MLP neurons of a small language model. Each row is named by its layer, matrix (up: input weights) and neuron, and shows model dimensions 32-127. Each number is 50 + 15 x the weight over its row's rms, rounded and kept within 0 to 99.
After each neuron's rows, "fires on" lists the tokens most often at its 100 highest values on Wikipedia text that the model never trained on. A number after a token or word is its count.

L9.up414:55 42 39 38 44 51 43 17 49 25 67 12 62 52 03 51 45 49 55 61 55 38 33 50 42 61 63 59 66 67 68 28 45 64 56 27 57 67 62 77 61 50 46 57 41 49 35 38 70 57 73 50 70 66 55 57 71 46 21 44 64 61 33 55 60 58 55 21 42 59 35 49 88 52 70 22 50 65 48 32 33 45 32 39 66 61 41 52 31 58 50 43 44 59 40 69
fires on: ":" 30, " |" 27, "," 10, " NED" 8, "-" 8, " –" 4

L7.up622:76 55 42 68 61 81 38 48 62 32 42 41 75 47 33 53 51 14 43 27 44 74 51 51 37 45 58 53 36 35 56 35 36 53 64 43 57 22 56 51 42 71 69 53 44 31 60 49 59 50 45 49 46 33 37 47 66 34 13 59 69 30 41 45 49 78 33 34 63 56 34 91 32 43 48 37 27 42 36 60 85 62 57 67 49 71 59 54 63 50 56 43 74 62 34 21
fires on: "-" 17, " of" 15, " a" 11, " to" 9, " an" 6, " the" 6

L2.up159:27 47 72 60 43 24 37 20 33 32 66 29 58 44 27 48 43 73 34 58 53 45 54 46 43 83 74 43 58 57 42 18 51 29 61 55 55 54 52 87 45 62 46 54 33 13 86 69 58 74 66 58 65 49 39 78 42 52 35 36 44 52 73 30 61 61 51 13 32 58 40 53 52 46 50 51 60 52 22 45 32 45 63 25 57 30 48 40 46 67 63 51 50 44 53 61
fires on: " |" 68, ":" 5

L2.up1018:53 57 73 55 54 63 59 40 44 82 48 41 36 44 60 77 48 28 56 81 42 68 34 61 68 33 73 26 40 51 63 47 33 66 49 37 30 62 51 55 52 45 73 54 20 48 64 52 49 51 45 38 36 67 62 37 69 48 50 50 36 38 45 72 55 63 41 54 64 55 40 33 60 77 59 37 31 66 49 51 44 83 69 54 64 55 51 75 49 47 60 59 49 75 25 64
fires on: "ly" 30, " now" 10, "ally" 7, " quickly" 6

L3.up729:66 50 30 50 36 64 38 51 35 43 52 46 61 47 61 58 39 43 52 59 45 38 22 71 54 49 56 43 38 50 41 13 18 40 00 43 44 53 45 79 83 54 85 66 59 45 58 65 65 31 48 58 50 66 77 45 56 43 65 43 64 47 49 65 52 45 50 38 41 51 50 65 46 51 54 43 35 74 25 55 69 42 31 60 29 57 19 25 20 38 70 42 31 59 36 41
fires on: " It" 61, " it" 32, "It" 5

L7.up539:62 84 45 23 59 39 51 39 24 47 58 12 80 38 75 29 53 24 43 44 59 43 77 63 49 55 60 32 61 29 44 22 38 44 43 71 48 61 52 55 77 53 60 61 40 51 66 59 54 70 53 47 41 61 72 29 35 35 47 57 44 49 46 32 56 48 40 61 47 81 63 69 37 61 55 48 57 32 39 45 51 62 40 35 47 56 25 48 26 58 49 54 46 96 39 21
fires on: " a" 50, "A" 5, " Democrats" 4, " |" 4, " " 4

L4.up1113:47 17 58 53 47 33 44 18 50 41 60 34 56 60 21 58 69 51 30 46 40 45 49 21 40 70 48 63 58 63 62 47 61 62 69 60 46 76 68 84 37 74 57 55 41 44 32 54 40 35 72 28 59 32 40 40 54 59 39 06 58 28 71 48 61 76 67 67 28 93 51 70 51 35 60 32 75 44 82 44 48 30 37 64 57 42 47 57 52 52 60 59 48 53 24 76
fires on: "," 30, " by" 17, "-" 12, ":" 7, " friend" 6

L2.up564:41 47 54 65 64 61 47 37 70 46 73 79 33 44 64 64 45 61 35 27 68 75 38 26 47 42 60 45 52 72 43 51 53 27 36 63 65 49 44 64 53 65 36 53 66 22 56 46 57 48 45 47 68 53 40 31 25 61 66 38 65 86 26 57 48 62 42 48 39 51 16 94 70 55 54 07 34 53 54 89 47 45 46 52 38 47 45 46 46 66 60 28 36 37 65 62
fires on: " of" 91

L7.up390:47 30 64 46 69 49 32 56 56 43 85 50 54 72 36 40 65 46 48 33 47 46 57 32 30 58 74 39 70 24 58 54 18 43 49 57 42 52 46 52 69 55 64 65 48 34 73 33 60 58 69 06 55 60 39 40 66 49 65 47 50 61 53 42 53 50 46 65 33 42 74 68 70 53 64 38 40 20 52 70 39 40 19 40 62 47 38 35 22 53 62 29 36 62 26 56
fires on: "-" 38, "," 10, ":" 8, "a" 5, " of" 5, "–19" 4

L10.up542:60 68 45 87 56 67 72 72 57 31 62 57 50 45 62 77 50 52 34 75 17 69 96 17 87 58 50 25 67 54 57 50 61 32 39 49 42 46 47 47 63 54 83 70 33 58 63 37 49 69 41 53 57 47 59 30 66 59 51 40 53 45 83 64 36 47 25 42 44 51 44 61 38 36 43 36 75 40 49 17 72 53 55 48 57 54 52 42 42 39 72 55 25 74 68 37
fires on: " |" 47, " W" 8, " L" 4, ":" 4, " /" 4

L3.up458:50 12 40 59 47 31 63 61 54 61 75 52 49 20 27 46 55 45 62 30 65 48 71 54 54 78 56 60 57 22 81 27 51 21 51 34 67 54 62 46 63 50 21 47 59 46 59 30 62 69 74 10 35 64 42 33 61 58 52 61 35 51 24 67 45 69 43 53 37 57 29 92 80 58 39 50 66 66 42 45 63 56 40 51 51 32 46 36 25 26 62 46 61 67 46 60
fires on: " |" 62, " —" 35

L7.up1138:39 54 16 54 37 56 35 76 57 26 39 31 44 19 65 52 34 47 40 60 53 21 62 93 55 53 65 29 30 59 42 30 50 36 06 66 29 68 47 79 73 55 68 62 67 53 25 60 45 71 61 59 57 34 68 36 54 44 66 61 61 53 44 51 59 66 64 43 81 58 49 63 61 53 40 51 54 45 41 41 64 35 41 66 59 62 53 41 33 40 53 58 20 71 35 43
fires on: " it" 30, " he" 21, " It" 11, " they" 7, " area" 5

L7.up92:41 65 56 61 44 34 62 43 36 47 59 52 60 43 44 54 46 19 49 44 61 55 59 64 37 33 91 37 69 40 39 54 85 25 47 23 46 66 56 70 76 62 50 46 45 38 50 51 58 38 76 62 50 39 51 55 62 38 59 51 71 23 40 51 49 62 33 52 29 56 79 38 53 44 47 57 53 12 31 60 44 74 60 42 46 55 47 22 51 45 61 61 39 52 47 21
fires on: "\n" 29, "E" 13, " and" 7, " was" 7, " or" 4

L9.up197:39 23 41 31 52 67 36 53 44 25 44 32 64 51 46 72 44 46 83 58 24 57 76 43 42 62 50 31 62 64 60 33 46 37 40 55 30 45 57 31 59 61 70 75 57 36 75 68 58 53 45 66 48 69 43 51 44 44 37 74 83 63 53 55 69 62 24 53 51 41 70 51 46 62 62 26 66 20 41 10 51 65 57 32 62 64 25 67 59 55 47 38 48 77 38 57
fires on: " and" 38, "," 13, " his" 8, " its" 5

L10.up782:51 45 42 94 54 47 50 91 31 57 61 40 70 45 32 53 41 32 71 62 34 51 77 55 42 53 32 61 64 55 49 61 47 49 60 32 59 32 61 59 51 57 74 64 44 39 59 43 33 51 58 40 59 32 67 41 50 64 50 29 46 25 62 63 31 33 23 49 28 67 50 82 28 40 61 32 58 49 40 26 92 68 74 58 53 35 82 29 41 32 42 64 72 55 53 31
fires on: " |" 52, "," 17, " and" 7, " W" 5, " /" 4

L2.up373:44 50 44 47 50 66 43 50 57 40 61 45 77 48 47 48 37 42 59 35 26 52 37 21 68 40 52 60 39 31 42 56 45 38 34 35 53 37 44 45 52 41 53 80 78 23 66 92 70 43 77 45 39 57 37 51 47 63 53 51 71 47 69 34 59 67 36 19 58 54 29 38 99 75 64 45 32 87 67 49 35 42 39 53 70 63 43 79 55 49 48 44 74 88 55 24
fires on: "\n" 93, " '" 5

L10.up987:59 37 53 62 31 71 36 36 45 40 59 15 62 57 38 49 44 41 51 41 51 84 61 45 61 60 64 51 53 53 85 27 36 25 41 55 51 46 53 77 59 62 37 93 49 53 52 45 57 76 64 40 41 84 46 51 65 80 67 54 45 72 56 56 76 49 54 38 43 59 30 38 37 40 78 44 77 42 45 34 37 18 51 34 47 54 45 31 16 54 27 58 31 32 47 50
fires on: " |" 73, ":" 9, " -" 4

L3.up667:37 39 37 49 48 62 17 38 33 38 88 39 62 30 49 49 52 59 61 65 27 48 33 34 47 42 53 32 45 42 43 42 15 55 34 61 59 42 57 63 45 58 56 77 38 41 39 76 86 62 81 31 53 61 16 11 72 50 41 63 46 71 48 64 55 52 36 57 21 41 71 49 51 57 50 71 42 50 71 52 26 64 30 44 63 43 42 61 72 51 48 45 70 84 44 38
fires on: "-" 81, "\n" 14

L9.up369:55 40 52 68 35 64 46 61 52 40 52 35 38 46 62 48 48 42 47 45 36 78 46 31 39 47 64 45 64 59 43 41 55 48 64 54 32 47 56 46 61 57 51 46 59 08 52 69 62 67 90 24 55 40 53 55 79 66 31 58 79 29 53 76 49 41 51 37 45 52 40 52 33 32 79 24 54 19 47 33 82 24 64 58 40 64 54 86 40 55 45 47 37 72 38 23
fires on: "," 33, " and" 11, " a" 8, " of" 7, " before" 4

L4.up644:40 54 30 53 52 74 52 30 39 47 85 52 59 44 71 62 54 44 57 61 62 46 27 46 35 43 66 39 45 65 58 54 22 46 27 66 54 68 59 95 70 65 53 52 40 50 53 58 64 72 81 36 26 51 32 58 24 30 33 39 42 57 43 37 45 63 45 43 47 88 46 48 51 42 54 49 52 58 63 41 35 50 48 47 67 81 43 32 72 43 64 58 59 60 48 39
fires on: "-" 42, "e" 21, "o" 11, "s" 6, "a" 4, "i" 4

L10.up999:39 36 40 31 22 65 44 44 46 62 57 29 66 56 35 40 59 44 33 40 60 55 51 39 54 77 67 68 54 57 44 23 18 51 45 42 49 71 74 59 62 59 45 67 42 46 51 56 26 59 63 56 55 63 21 50 54 53 31 57 87 55 53 55 87 72 64 55 34 64 40 65 41 49 62 34 62 50 26 34 39 33 81 53 63 41 34 52 15 49 65 47 61 37 62 54
fires on: " |" 40, " –" 6, " Azerbaijan" 5, " KSA" 4, " NED" 4

L4.up624:57 46 44 53 38 36 69 61 42 55 46 33 75 38 49 38 65 40 31 44 52 31 37 57 54 60 78 65 51 42 90 05 51 24 50 31 28 50 63 60 65 76 29 61 60 38 49 70 71 69 59 32 29 65 35 40 47 34 43 36 51 49 40 81 40 58 47 70 63 33 50 92 55 41 65 60 63 42 32 59 61 45 49 41 68 31 38 30 43 40 60 44 50 34 22 66
fires on: " —" 50, " |" 29, " -" 13, " –" 6

L9.up897:53 34 56 38 51 63 36 54 74 38 54 33 79 42 21 30 35 35 48 31 69 51 60 60 30 75 54 55 35 61 83 40 53 54 43 48 53 47 49 71 53 53 72 63 67 79 40 49 50 54 48 43 30 51 41 72 58 47 28 39 64 42 46 48 43 68 29 22 64 43 25 65 40 37 75 54 66 32 48 72 82 49 42 36 40 40 36 60 48 55 42 65 34 50 58 18
fires on: " of" 51, " for" 7, " in" 7, " und" 5, "-" 5, " and" 4

L9.up43:29 08 40 42 60 37 37 43 48 33 65 61 69 25 60 37 37 51 43 52 59 30 68 35 60 34 51 39 49 41 99 35 39 65 46 64 56 36 45 46 30 80 60 66 59 40 56 38 40 39 52 60 55 55 59 48 46 86 29 72 36 27 77 47 22 61 39 51 44 63 36 59 06 44 72 54 55 56 38 52 64 43 34 47 35 57 43 56 60 63 57 49 53 63 54 60
fires on: " as" 25, " including" 13, " |" 10, "," 10, ":" 9, " include" 5

L7.up1116:79 44 62 64 45 36 29 53 27 43 37 13 79 64 64 63 25 29 77 63 65 36 47 87 53 44 47 37 60 57 64 29 30 46 21 32 40 57 55 58 66 60 66 51 32 30 46 71 58 58 79 59 55 53 82 60 61 27 35 47 71 53 39 38 71 64 10 51 54 60 66 23 46 44 40 48 45 25 22 39 53 82 68 54 74 61 61 54 47 52 24 47 43 62 42 34
fires on: " and" 41, " a" 38, "L" 8

L7.up348:35 33 64 48 64 57 55 56 50 48 43 45 50 41 57 57 44 58 52 53 63 24 44 34 58 52 45 19 38 48 83 33 43 39 40 49 49 64 51 55 53 90 48 67 47 41 36 66 61 52 40 35 42 50 82 56 53 45 49 41 42 19 53 56 36 51 36 60 57 61 46 76 50 51 48 27 56 54 20 49 43 61 46 51 58 54 50 23 24 28 63 63 55 84 22 57
fires on: " |" 43, " as" 16, "," 7, " name" 6, " the" 5, " entitled" 4

L3.up548:58 53 49 23 45 80 20 46 48 50 54 70 62 18 21 63 49 49 44 38 47 80 48 28 44 54 56 56 33 66 50 47 67 46 44 60 47 26 59 59 51 67 61 42 45 41 54 76 53 43 68 61 51 49 39 30 45 68 32 62 64 50 51 36 62 62 54 30 42 41 39 76 51 84 61 41 37 37 27 58 48 67 65 43 64 60 41 73 52 58 61 36 22 51 53 40
fires on: " also" 43, " then" 10, " later" 10, " of" 4

L10.up1013:40 40 61 59 46 41 50 51 35 56 56 30 64 50 47 66 49 31 82 55 30 62 48 76 43 52 46 49 58 59 91 30 61 32 29 43 39 36 55 55 45 57 73 36 70 68 12 64 59 60 61 31 76 65 69 58 60 55 37 56 70 48 46 60 53 48 42 30 51 39 48 58 34 35 34 54 68 22 28 34 51 65 45 32 62 63 50 47 64 44 51 54 57 34 32 43
fires on: " and" 38, " or" 36, " &" 10, "," 6